Weights of a small transformer language model.
Size: 12 layers, 130M parameters.
Architecture: RMSNorm before each block, rotary positions, no biases in attention or MLP, untied embeddings.
Training: a variant of Muon for these matrices, 901M tokens.
MLP neurons of a small language model. Each row is named by its layer, matrix (gate and up: input weights) and neuron, and shows model dimensions 224-287. Each number is 50 + 15 x the weight over its row's rms, rounded and kept within 0 to 99. A neuron's up and down rows have the sign that makes its largest values positive.
A block is one neuron, or neurons of one layer that tend to fire together. After each block is what it responds to, as a language model described it from the Wikipedia text at the highest values.

L3.gate1721:62 54 50 47 37 66 60 38 51 55 91 52 71 55 42 54 52 30 44 56 40 54 51 64 50 51 72 64 43 49 35 56 63 38 56 18 37 76 63 34 50 52 11 54 51 27 70 30 38 40 45 71 55 46 37 35 08 55 55 05 61 56 84 45
L3.up1721:56 51 57 43 43 65 44 55 77 37 73 59 69 52 67 53 50 27 60 71 47 56 47 58 58 31 47 52 50 50 34 60 75 50 66 36 47 50 52 39 59 48 20 34 49 49 68 37 18 51 52 56 47 28 70 54 13 42 64 21 58 55 74 39
Description: Comparative suffixes and degree or level words like fewer, bigger, easier, lower, more, less, deeply, often split mid-word, in descriptive comparisons.

L2.gate580:48 68 63 79 31 47 53 50 44 39 62 42 41 51 47 47 41 50 19 70 52 54 51 61 56 39 43 47 47 31 54 67 49 52 42 34 82 47 53 40 33 52 44 61 32 32 72 80 70 63 66 54 41 27 34 51 60 89 61 39 47 22 33 27
L2.up580:63 71 53 73 59 60 59 35 58 38 57 46 66 45 42 45 37 51 26 60 63 51 61 42 69 39 49 43 52 50 61 48 35 64 39 40 61 69 58 47 42 32 34 38 51 20 72 76 52 44 73 57 55 20 45 47 70 49 60 63 49 56 62 56
L2.gate789:22 37 74 41 76 51 73 76 63 56 32 63 58 61 50 31 46 76 70 52 69 57 30 43 57 44 77 58 61 39 62 43 63 61 74 54 37 57 58 35 07 32 60 57 49 64 40 48 62 44 63 16 63 48 48 47 44 27 45 51 43 40 52 30
L2.up789:28 53 80 43 57 66 53 63 75 59 45 49 45 79 35 43 65 55 73 49 39 77 66 52 34 15 49 65 66 60 78 72 32 68 67 54 39 44 55 44 19 61 54 77 78 65 55 60 50 53 38 23 64 46 41 51 35 41 28 49 49 70 45 47
L2.gate2245:45 29 49 53 50 47 40 53 53 38 70 60 19 58 52 44 48 58 53 85 48 75 47 56 43 11 19 31 26 55 39 56 49 43 48 17 62 52 57 69 47 56 67 50 50 61 42 48 35 28 19 18 33 27 42 28 33 88 37 46 67 78 28 50
L2.up2245:40 14 64 53 51 67 33 30 55 75 70 39 47 38 39 52 66 72 46 61 10 49 59 38 34 40 59 30 17 49 60 48 60 61 55 63 64 56 47 44 62 35 48 72 67 51 88 41 43 47 41 20 53 26 38 31 50 59 27 71 36 72 45 51
L2.gate2366:41 40 50 79 59 38 40 51 37 27 33 44 52 66 43 89 59 35 33 46 45 53 36 38 41 40 08 26 76 31 99 52 55 35 63 44 42 42 48 22 23 39 74 79 68 54 77 37 48 51 71 26 35 30 42 49 53 24 69 40 68 47 57 27
L2.up2366:55 52 57 58 28 74 40 26 54 28 27 38 27 47 57 54 64 42 49 64 44 41 42 39 34 55 05 26 61 59 57 60 83 33 39 53 70 45 47 45 29 64 61 80 69 61 67 27 51 48 69 38 45 25 31 58 55 54 72 56 75 53 55 51
Description: First pieces of split words (don in donated, char in charm, inv in invites), past-tense endings (-ed, -d, -n), and died/death in biographies.

L6.gate88:34 42 59 60 75 38 48 51 40 50 50 34 73 41 52 56 54 22 11 50 58 61 43 50 54 61 40 45 57 75 41 27 28 68 31 66 48 57 61 63 28 63 64 57 58 50 65 52 65 66 85 65 43 53 69 77 46 48 35 22 69 44 55 58
L6.up88:38 34 24 34 44 52 67 56 50 60 63 43 64 76 57 47 41 25 62 68 96 92 39 50 56 44 60 63 32 31 38 52 61 44 31 49 53 15 42 41 42 60 82 76 56 33 37 49 65 35 51 49 42 53 35 68 60 53 22 64 40 62 64 82
L6.gate254:41 41 18 33 47 46 53 50 77 57 32 41 50 36 33 75 72 78 49 86 29 20 68 63 65 67 46 68 47 30 48 57 55 61 66 47 56 54 41 47 37 30 71 45 27 50 54 23 39 40 13 38 62 32 45 48 50 51 62 55 68 49 36 59
L6.up254:29 46 76 44 38 35 34 66 75 74 61 49 70 57 50 61 52 49 33 56 47 46 39 55 52 56 41 25 49 53 39 43 66 38 48 33 29 28 67 68 49 38 39 58 52 68 63 50 29 58 25 56 36 50 61 41 56 48 46 54 23 29 47 42
L6.gate633:49 43 44 72 66 31 43 59 57 55 44 66 35 55 25 59 46 41 44 60 55 31 56 42 43 55 50 58 56 51 45 32 34 42 37 48 33 33 84 60 40 62 47 60 44 63 53 69 96 59 72 47 50 50 45 64 34 42 69 34 69 53 38 25
L6.up633:75 62 73 33 77 47 45 52 31 45 74 47 48 62 43 41 44 34 35 70 66 36 22 40 33 62 42 58 67 51 38 50 47 34 69 43 64 57 80 67 33 60 50 41 50 49 50 71 41 25 63 46 63 58 29 59 43 42 69 38 55 48 33 72
L6.gate648:41 54 72 32 66 37 62 73 48 50 40 49 48 31 34 56 54 53 36 42 37 80 58 56 35 47 43 81 41 34 60 23 40 52 31 50 52 43 52 28 75 39 44 57 71 28 29 50 79 36 33 51 97 87 35 73 63 50 50 82 67 26 41 43
L6.up648:22 42 48 41 30 36 40 63 36 29 48 84 26 37 79 38 49 51 28 57 47 56 52 51 57 47 60 40 25 42 46 69 59 60 48 51 46 43 64 45 39 38 44 50 62 64 38 29 58 62 15 64 30 92 06 32 46 48 48 28 41 52 45 56
L6.gate889:24 37 44 33 68 27 73 72 62 47 36 55 47 41 85 73 60 40 36 32 42 48 73 58 54 55 53 73 53 68 33 39 42 46 35 43 72 57 44 48 35 44 50 66 42 75 44 45 50 72 61 22 61 73 41 65 41 56 44 56 36 58 40 22
L6.up889:28 16 44 42 57 58 51 36 37 70 31 33 83 63 58 63 35 66 36 29 74 72 62 66 36 38 48 58 24 56 68 40 35 77 22 58 59 38 70 69 41 22 60 36 31 29 47 37 37 77 33 66 91 44 85 47 63 74 63 40 39 40 46 36
L6.gate1067:31 22 49 52 59 49 34 39 28 56 59 38 58 28 29 49 28 25 51 37 40 50 31 74 62 78 84 64 47 60 46 57 42 35 70 49 35 36 60 54 41 24 40 47 66 55 67 61 54 52 66 36 74 55 49 50 48 65 71 57 51 90 64 48
L6.up1067:47 58 40 59 49 43 56 64 57 52 23 52 43 36 27 45 47 40 51 43 72 62 46 22 61 55 25 67 39 32 43 49 45 56 41 57 60 33 13 46 20 45 46 70 42 49 51 43 28 49 49 59 78 26 65 26 20 50 68 77 44 56 38 70
L6.gate1149:15 42 55 50 57 55 64 36 65 58 50 71 63 39 24 61 37 63 44 70 50 62 71 58 51 51 49 46 66 61 66 31 70 38 55 64 24 56 61 63 43 00 37 63 51 45 27 44 59 30 56 71 40 92 45 52 46 44 55 75 67 38 31 68
L6.up1149:68 65 52 41 52 73 54 67 56 54 57 54 39 62 41 64 67 05 22 31 75 60 44 61 28 51 16 67 60 35 48 32 56 36 70 43 27 61 46 51 34 45 44 64 58 31 55 52 33 40 30 57 45 70 46 09 62 52 27 55 35 41 55 56
L6.gate1401:44 41 68 45 67 44 54 59 49 63 66 35 50 37 44 79 37 48 27 35 44 81 50 52 81 48 53 56 14 27 75 29 26 65 41 27 58 55 58 62 51 04 50 70 65 29 61 66 69 41 54 38 72 58 45 50 32 37 63 57 47 52 82 62
L6.up1401:46 63 35 40 61 34 68 43 38 37 45 37 49 65 26 52 52 42 26 49 36 72 76 60 48 64 37 22 49 34 49 59 58 60 66 51 45 55 56 75 58 40 38 44 50 54 48 45 46 55 70 45 43 60 44 45 48 46 59 40 65 55 59 71
L6.gate1469:54 57 28 34 35 61 50 66 39 34 73 39 48 37 58 41 54 30 59 57 36 42 64 68 82 64 42 30 42 68 76 47 54 40 48 30 66 61 53 76 48 36 73 47 29 58 54 33 48 43 36 55 30 59 59 45 60 33 37 46 28 55 64 44
L6.up1469:25 55 37 66 55 59 50 39 46 32 59 72 47 51 80 54 70 19 32 44 37 36 45 74 70 59 41 44 32 64 62 46 34 75 47 63 61 36 52 62 50 50 33 57 19 60 27 43 24 31 26 63 63 76 49 79 60 53 36 67 66 31 67 42
L6.gate1697:49 34 44 55 67 46 65 65 50 40 42 60 74 36 63 51 64 54 28 26 36 20 45 31 54 50 84 52 50 32 22 51 66 34 66 48 41 50 49 48 33 56 36 59 33 71 55 47 49 46 27 54 38 57 40 65 60 60 36 32 61 51 33 44
L6.up1697:38 51 47 57 70 32 46 53 51 27 53 35 37 59 72 50 49 41 38 19 38 47 38 47 54 39 38 46 28 63 56 50 69 35 59 64 52 33 38 44 25 51 77 47 49 44 62 42 72 38 31 60 55 59 49 76 56 56 50 38 33 32 96 40
L6.gate1845:47 55 39 43 60 65 38 66 33 50 04 67 52 52 55 34 63 46 56 57 62 39 35 56 75 46 34 28 56 60 45 91 48 41 86 60 51 72 41 43 41 56 56 42 47 56 41 32 56 68 51 54 42 55 51 37 50 16 30 40 39 49 42 45
L6.up1845:33 61 46 80 52 33 44 50 32 46 38 48 39 55 74 48 67 75 62 70 90 52 46 23 68 41 40 62 29 60 47 41 42 65 32 64 32 58 22 45 42 54 65 50 53 46 28 55 36 77 45 80 68 33 44 72 60 19 45 56 57 50 28 67
L6.gate1953:59 40 81 43 54 17 43 58 44 57 74 73 39 39 34 48 34 39 63 10 47 77 72 51 31 55 37 52 36 56 66 68 27 53 62 59 29 37 51 63 40 38 45 34 48 48 49 79 59 61 55 30 62 53 63 41 34 44 30 27 73 46 66 59
L6.up1953:40 38 93 43 44 41 43 69 62 39 71 47 20 67 64 17 53 42 59 56 43 61 60 31 82 27 61 44 44 80 55 68 46 30 56 54 64 42 45 61 09 36 70 72 62 46 45 57 59 37 50 53 58 45 50 24 59 68 40 20 62 77 49 62
L6.gate2009:01 51 54 58 63 56 71 75 54 55 34 33 18 41 31 62 54 46 46 61 56 30 58 46 59 44 37 51 53 50 47 47 51 19 33 65 65 40 37 51 60 43 61 53 18 56 51 63 49 43 77 30 47 58 47 27 26 71 56 46 41 74 63 55
L6.up2009:59 49 76 32 77 63 49 83 54 65 38 70 51 30 46 60 62 55 23 33 25 36 58 57 63 62 31 34 41 15 64 62 67 45 54 56 43 49 30 66 12 28 57 43 29 55 35 46 34 60 48 63 57 56 37 59 69 38 53 60 35 35 32 49
L6.gate2202:38 39 51 64 61 66 56 31 18 70 63 35 51 42 23 90 34 69 84 46 19 58 54 69 65 83 77 43 49 61 62 58 34 55 59 42 46 67 62 85 40 40 28 45 51 72 61 40 44 62 40 67 59 56 46 58 67 54 41 29 74 48 57 57
L6.up2202:68 54 61 55 49 37 82 32 38 42 43 72 45 22 41 52 62 37 22 77 27 47 45 62 69 34 74 44 83 43 47 49 42 34 47 25 60 54 56 28 65 42 57 75 26 54 69 28 69 48 47 48 64 54 42 40 51 31 60 49 46 34 78 43
L6.gate2245:64 54 57 34 45 73 59 44 52 30 61 35 58 75 60 58 34 36 51 35 61 31 51 38 44 40 77 54 55 54 47 63 54 62 46 47 55 29 31 59 23 72 30 46 41 47 40 57 61 85 49 39 52 59 63 25 09 65 47 64 53 56 32 19
L6.up2245:64 62 40 54 55 32 37 75 69 53 58 66 24 56 64 64 09 55 24 33 61 56 62 56 67 42 36 72 47 49 51 52 35 38 39 32 59 63 54 61 09 32 52 58 42 57 38 74 30 58 51 71 63 40 56 65 50 61 66 59 44 65 27 61
L6.gate2367:44 55 63 28 73 36 58 39 63 72 68 77 61 42 68 43 51 54 70 65 61 50 67 49 54 36 53 74 65 69 62 04 93 59 49 72 38 30 72 57 15 54 37 81 50 37 56 46 45 48 38 40 45 56 69 66 20 71 77 63 85 46 53 49
L6.up2367:43 26 54 28 71 59 53 42 79 58 66 53 34 52 84 61 44 40 08 78 74 75 61 41 36 43 25 68 54 64 59 70 58 41 65 48 65 72 37 34 42 62 35 33 46 44 37 38 66 52 41 44 32 49 78 61 68 50 55 76 40 26 28 11
Description: Final pieces that complete a past-tense or intransitive verb in narrative text, often split words like fold-ed, decay-ed, swe-pt, plus particles like out or back.

L6.gate26:59 49 40 51 66 45 50 34 30 37 25 48 56 54 54 52 42 46 42 63 31 70 61 32 33 58 26 51 50 38 71 59 50 51 36 35 34 48 43 56 27 95 52 64 48 50 52 36 26 43 61 38 40 25 38 46 53 41 36 66 67 79 03 40
L6.up26:44 50 41 11 18 46 53 51 43 40 34 48 47 79 30 59 41 45 48 41 58 67 65 34 45 45 49 30 46 66 45 36 44 56 30 32 81 79 56 37 75 28 27 42 54 34 52 56 38 59 63 32 35 20 36 26 65 42 55 58 38 41 60 47
L6.gate40:56 50 56 63 37 55 29 49 42 68 56 33 42 20 51 73 40 56 55 45 51 33 30 50 57 50 47 17 17 42 34 43 57 69 47 47 50 44 77 26 59 43 57 73 60 44 36 59 21 27 62 49 48 44 33 46 69 40 47 52 66 19 01 36
L6.up40:21 38 52 57 48 58 44 68 70 77 54 72 23 38 36 68 62 61 67 33 47 38 43 44 40 40 69 62 29 37 58 53 42 65 39 49 26 39 63 50 57 33 58 47 59 37 57 34 43 68 66 93 48 17 33 43 44 53 46 55 67 28 22 40
L6.gate103:63 30 66 43 51 43 80 60 59 47 56 46 48 32 47 44 40 41 27 35 57 73 63 62 42 35 72 47 71 48 55 59 43 53 66 38 56 53 76 56 60 36 56 70 49 04 65 74 37 30 23 58 41 72 25 64 62 42 74 47 36 64 33 63
L6.up103:54 45 34 20 39 45 65 39 40 48 44 41 40 43 35 15 39 23 50 61 58 50 70 47 38 43 77 58 60 53 52 51 52 63 62 67 39 73 56 46 49 42 70 57 49 54 50 59 37 29 60 56 57 54 06 59 78 39 43 43 79 30 66 64
L6.gate166:23 88 75 43 61 60 46 60 53 50 72 40 32 38 48 36 24 77 63 39 23 45 60 56 68 56 54 49 62 49 51 66 56 31 41 49 47 41 26 49 44 50 65 73 33 53 74 71 67 36 47 52 59 37 66 44 33 43 43 42 17 38 39 51
L6.up166:25 56 45 46 70 25 08 48 33 59 59 34 61 01 44 30 25 60 36 58 61 53 40 62 49 48 49 65 59 36 45 41 57 76 39 41 33 59 49 51 46 43 41 28 17 50 54 83 52 67 76 34 41 71 35 58 31 48 42 18 26 30 34 25
L6.gate840:36 50 51 26 20 30 58 59 60 61 45 64 31 51 32 68 40 42 46 48 19 73 54 66 51 35 45 67 56 47 31 55 60 63 43 62 54 55 74 65 77 49 75 63 66 38 72 59 29 22 47 20 41 73 46 49 50 85 68 79 39 60 46 65
L6.up840:77 69 37 36 51 42 53 40 61 06 70 67 65 41 35 48 52 18 53 21 43 41 47 64 46 44 78 68 77 59 47 43 41 80 55 59 50 50 55 32 12 50 60 77 33 75 62 58 39 27 55 24 22 36 53 51 69 56 56 54 60 28 60 45
L6.gate877:26 67 75 56 55 43 09 67 40 41 68 53 41 29 33 50 72 51 28 50 34 61 53 63 49 51 39 45 45 40 76 33 48 52 33 40 44 35 44 52 18 56 61 61 52 58 55 27 48 45 53 53 60 27 56 72 44 39 79 45 56 75 41 56
L6.up877:17 55 73 56 58 63 55 84 85 54 90 26 41 30 57 54 47 43 41 43 48 66 38 37 45 48 49 47 31 40 46 70 55 73 64 36 42 41 76 45 49 24 76 67 51 45 53 35 41 45 37 61 01 24 70 68 61 22 55 30 82 40 70 55
L6.gate906:87 51 51 37 40 37 34 19 26 64 60 46 56 62 31 35 29 55 48 52 38 24 61 88 39 33 76 38 44 75 32 57 44 05 82 43 53 54 51 21 86 33 39 46 54 56 28 48 69 57 57 50 40 69 69 68 66 53 58 69 51 51 42 58
L6.up906:34 49 22 33 67 50 75 52 38 36 23 53 41 45 39 08 25 59 57 40 42 49 59 38 60 38 77 71 45 59 38 25 26 47 74 33 75 39 30 26 86 68 58 71 42 72 63 50 70 29 74 77 32 53 62 65 80 44 51 72 74 24 47 59
L6.gate1052:39 39 58 44 54 58 63 64 41 35 79 56 67 79 40 55 32 69 38 66 27 74 29 59 31 78 65 63 17 29 35 34 34 78 41 60 59 41 51 37 52 36 56 41 30 66 57 85 69 43 86 54 62 50 61 29 63 26 69 89 66 45 38 45
L6.up1052:57 62 35 69 49 72 36 60 71 56 55 59 42 65 34 34 54 39 62 49 63 32 32 35 58 38 39 66 31 42 27 67 46 83 47 44 34 40 50 48 84 38 35 46 39 57 48 62 71 25 91 61 29 53 57 52 17 25 51 54 70 50 66 51
L6.gate1293:45 26 53 61 36 67 67 39 57 43 34 53 50 66 46 54 30 62 64 48 56 52 70 53 82 40 41 62 57 47 51 46 72 60 75 49 68 47 44 58 48 50 30 41 61 54 63 57 63 44 42 55 21 59 34 52 41 73 62 48 59 46 38 58
L6.up1293:41 39 34 45 65 51 47 44 53 45 62 52 52 66 65 32 09 48 36 74 73 72 67 69 36 60 71 46 51 46 50 60 40 73 57 34 47 59 63 49 46 51 65 34 50 51 54 54 28 43 40 85 25 69 43 59 64 46 43 59 42 55 79 28
L6.gate1320:60 45 70 27 44 54 33 60 56 54 56 52 28 32 72 38 61 55 36 72 71 34 56 26 59 51 77 65 44 49 46 38 63 71 65 40 53 48 41 46 47 48 69 29 38 86 54 52 53 51 32 45 63 67 53 45 42 40 43 39 44 36 67 48
L6.up1320:65 74 48 19 32 51 44 36 58 38 63 44 56 38 64 72 89 46 44 60 30 45 21 65 35 55 21 43 40 48 34 42 61 71 42 42 32 32 42 31 45 78 39 42 47 45 74 52 56 30 35 52 39 37 30 37 64 30 65 31 58 58 52 58
L6.gate1338:37 49 50 52 42 74 49 61 73 39 66 54 57 33 44 48 65 52 37 52 37 47 32 37 58 51 57 21 75 61 48 50 43 83 52 41 81 49 53 51 25 37 29 58 18 57 55 49 32 52 72 73 51 83 32 59 54 53 39 61 43 48 74 44
L6.up1338:48 45 39 83 88 70 49 58 80 54 66 71 61 63 19 49 50 60 27 51 65 43 46 57 51 37 29 54 61 64 53 51 41 65 54 48 62 61 52 14 28 16 63 80 39 60 64 39 47 54 57 51 28 71 37 72 66 33 45 87 56 64 61 32
L6.gate1459:49 66 83 36 63 54 57 46 93 36 39 03 56 25 32 34 31 26 72 62 59 75 41 60 72 46 80 50 34 80 65 31 53 54 44 29 52 60 53 32 03 59 43 20 57 57 31 72 16 55 82 32 38 59 69 41 36 63 50 57 76 53 68 53
L6.up1459:44 48 58 46 53 68 33 63 28 61 66 70 63 40 49 46 44 45 68 30 53 32 40 35 66 42 32 48 33 37 40 40 34 57 51 70 61 63 51 40 51 58 45 48 54 52 71 49 51 28 84 57 55 39 66 46 68 47 59 48 38 60 40 62
L6.gate1522:66 40 59 44 51 46 51 50 40 63 42 67 25 29 59 61 53 52 76 42 56 31 59 51 63 55 29 79 33 53 51 68 26 59 39 40 60 73 53 68 51 47 49 65 68 49 49 59 47 46 45 61 49 76 39 62 41 45 60 62 51 47 52 30
L6.up1522:41 37 21 50 66 45 50 47 56 51 57 43 48 54 42 62 37 67 36 49 66 42 45 51 51 54 66 57 47 80 81 40 67 53 55 54 37 64 17 28 63 58 54 36 43 26 69 48 61 34 43 29 48 68 32 61 63 47 10 50 25 46 26 33
L6.gate1853:71 58 28 40 65 68 48 67 38 36 74 46 28 38 37 45 53 51 49 41 42 33 47 46 47 68 55 27 51 52 36 25 48 40 63 56 63 53 36 46 37 62 38 49 44 55 29 50 43 52 64 35 30 55 59 84 47 54 72 42 58 64 66 41
L6.up1853:55 26 37 38 83 61 53 52 32 15 58 82 10 36 43 47 77 37 42 69 57 30 51 63 43 70 59 34 61 37 36 60 43 67 41 43 57 36 26 44 44 70 43 45 57 42 29 48 67 52 62 42 61 17 31 55 65 54 69 70 66 47 70 46
L6.gate1938:59 83 55 69 28 46 41 44 57 65 18 58 38 53 63 70 42 51 76 38 34 60 80 54 71 62 20 46 37 33 25 74 35 61 66 54 48 42 67 76 48 55 40 55 50 58 42 65 72 44 65 63 18 42 55 64 24 36 46 47 34 69 59 52
L6.up1938:41 54 57 44 61 70 64 41 55 69 18 54 51 58 36 23 36 28 61 44 40 72 29 69 40 29 48 47 49 53 58 50 43 54 58 61 40 67 71 37 60 59 46 64 44 41 24 55 53 44 72 69 63 53 39 57 52 35 66 43 20 39 69 42
L6.gate2347:21 49 69 36 54 56 34 41 42 39 59 74 46 26 58 68 59 51 50 67 44 48 49 63 36 82 43 74 37 89 59 73 65 64 37 23 46 64 09 30 25 52 32 38 41 54 48 57 46 72 38 59 75 36 43 41 19 82 57 59 69 71 30 52
L6.up2347:72 37 54 53 42 64 41 50 56 11 67 50 51 44 53 51 31 44 50 58 40 50 56 47 51 62 52 42 32 45 56 34 65 56 51 56 65 64 36 27 22 43 61 39 48 55 25 67 38 43 62 28 58 54 37 66 66 42 45 51 33 54 79 45
Description: Quantity and degree words such as more, less, very and whether, and word-final pieces of split adjectives or comparatives (cheape-r, will-ing, cream-y).

L3.gate1459:52 61 37 34 63 46 43 64 54 55 61 63 66 39 51 34 58 22 61 31 51 55 56 26 56 33 48 56 50 40 68 67 68 49 41 24 34 62 69 49 45 56 77 70 49 53 15 62 51 51 75 74 41 21 47 22 34 46 42 35 53 68 41 56
L3.up1459:55 46 43 52 60 66 69 83 60 26 62 59 86 38 39 38 69 23 61 43 64 67 37 56 58 40 68 52 62 37 62 45 42 28 55 21 69 52 58 47 40 43 29 65 54 27 32 58 49 52 52 23 40 31 54 71 52 21 58 55 49 75 31 53
Description: Suffixes like -ing, -ed, -s that finish action verbs of change, motion or extent, as in breaking, broadening, extended, moved.

L2.gate408:54 41 62 46 64 61 73 52 61 50 63 52 39 33 54 69 63 43 33 44 72 38 49 47 37 63 61 24 42 51 60 23 65 58 57 48 36 46 48 52 39 70 13 34 32 53 45 31 99 64 62 50 42 61 43 47 33 60 15 46 75 49 42 56
L2.up408:59 53 71 55 50 50 25 42 55 35 78 70 46 51 66 44 46 50 56 31 47 30 50 62 51 68 58 47 56 24 82 41 42 44 66 47 53 37 42 50 73 77 11 10 45 52 43 20 75 83 40 47 58 65 36 36 21 37 17 64 55 40 44 47
L2.gate781:48 44 35 46 57 57 28 43 45 69 66 38 51 57 31 40 40 44 37 40 67 46 42 49 45 69 53 43 82 55 50 36 32 64 45 61 58 58 65 99 36 78 41 57 20 67 67 38 82 43 58 36 45 46 50 45 69 65 34 35 55 29 63 11
L2.up781:50 44 51 66 35 31 55 63 68 59 49 42 36 34 38 77 42 60 27 50 55 70 38 54 42 47 54 35 47 50 46 49 25 45 50 41 52 50 48 57 51 76 21 63 43 32 44 40 50 69 57 49 68 62 48 73 56 43 59 38 62 52 79 33
L2.gate1273:61 40 33 48 45 50 27 50 49 85 84 51 50 66 48 56 43 47 68 78 66 50 43 50 68 35 29 39 44 66 23 55 48 51 23 39 47 47 44 48 53 74 63 41 43 70 63 30 74 39 46 61 50 38 55 43 62 22 60 29 47 41 22 37
L2.up1273:53 42 54 78 61 54 50 66 53 96 70 76 49 48 56 38 63 35 57 53 69 39 52 44 47 39 56 44 28 67 15 53 58 31 38 42 23 50 33 48 36 69 79 44 54 59 77 48 44 50 61 58 35 48 47 26 38 20 25 24 47 51 51 61
L2.gate2258:46 43 42 36 37 56 71 44 46 71 76 49 48 49 44 40 81 73 68 52 77 64 40 55 49 53 62 16 36 54 38 45 46 59 39 31 73 35 36 41 71 30 68 44 55 71 59 37 79 53 25 61 48 46 26 61 47 44 59 36 46 48 38 60
L2.up2258:56 61 32 44 18 59 51 70 51 58 58 33 45 48 28 50 36 63 47 37 92 85 45 43 50 57 82 21 63 27 51 36 32 69 39 29 72 50 49 39 48 47 34 23 35 26 59 53 49 64 66 41 39 09 23 45 36 44 63 76 38 48 36 65
Description: Degree or level words opening a compound modifier or fixed phrase, mostly high and low, such as low cost, career high, High School, lower court; also non, few, Grade.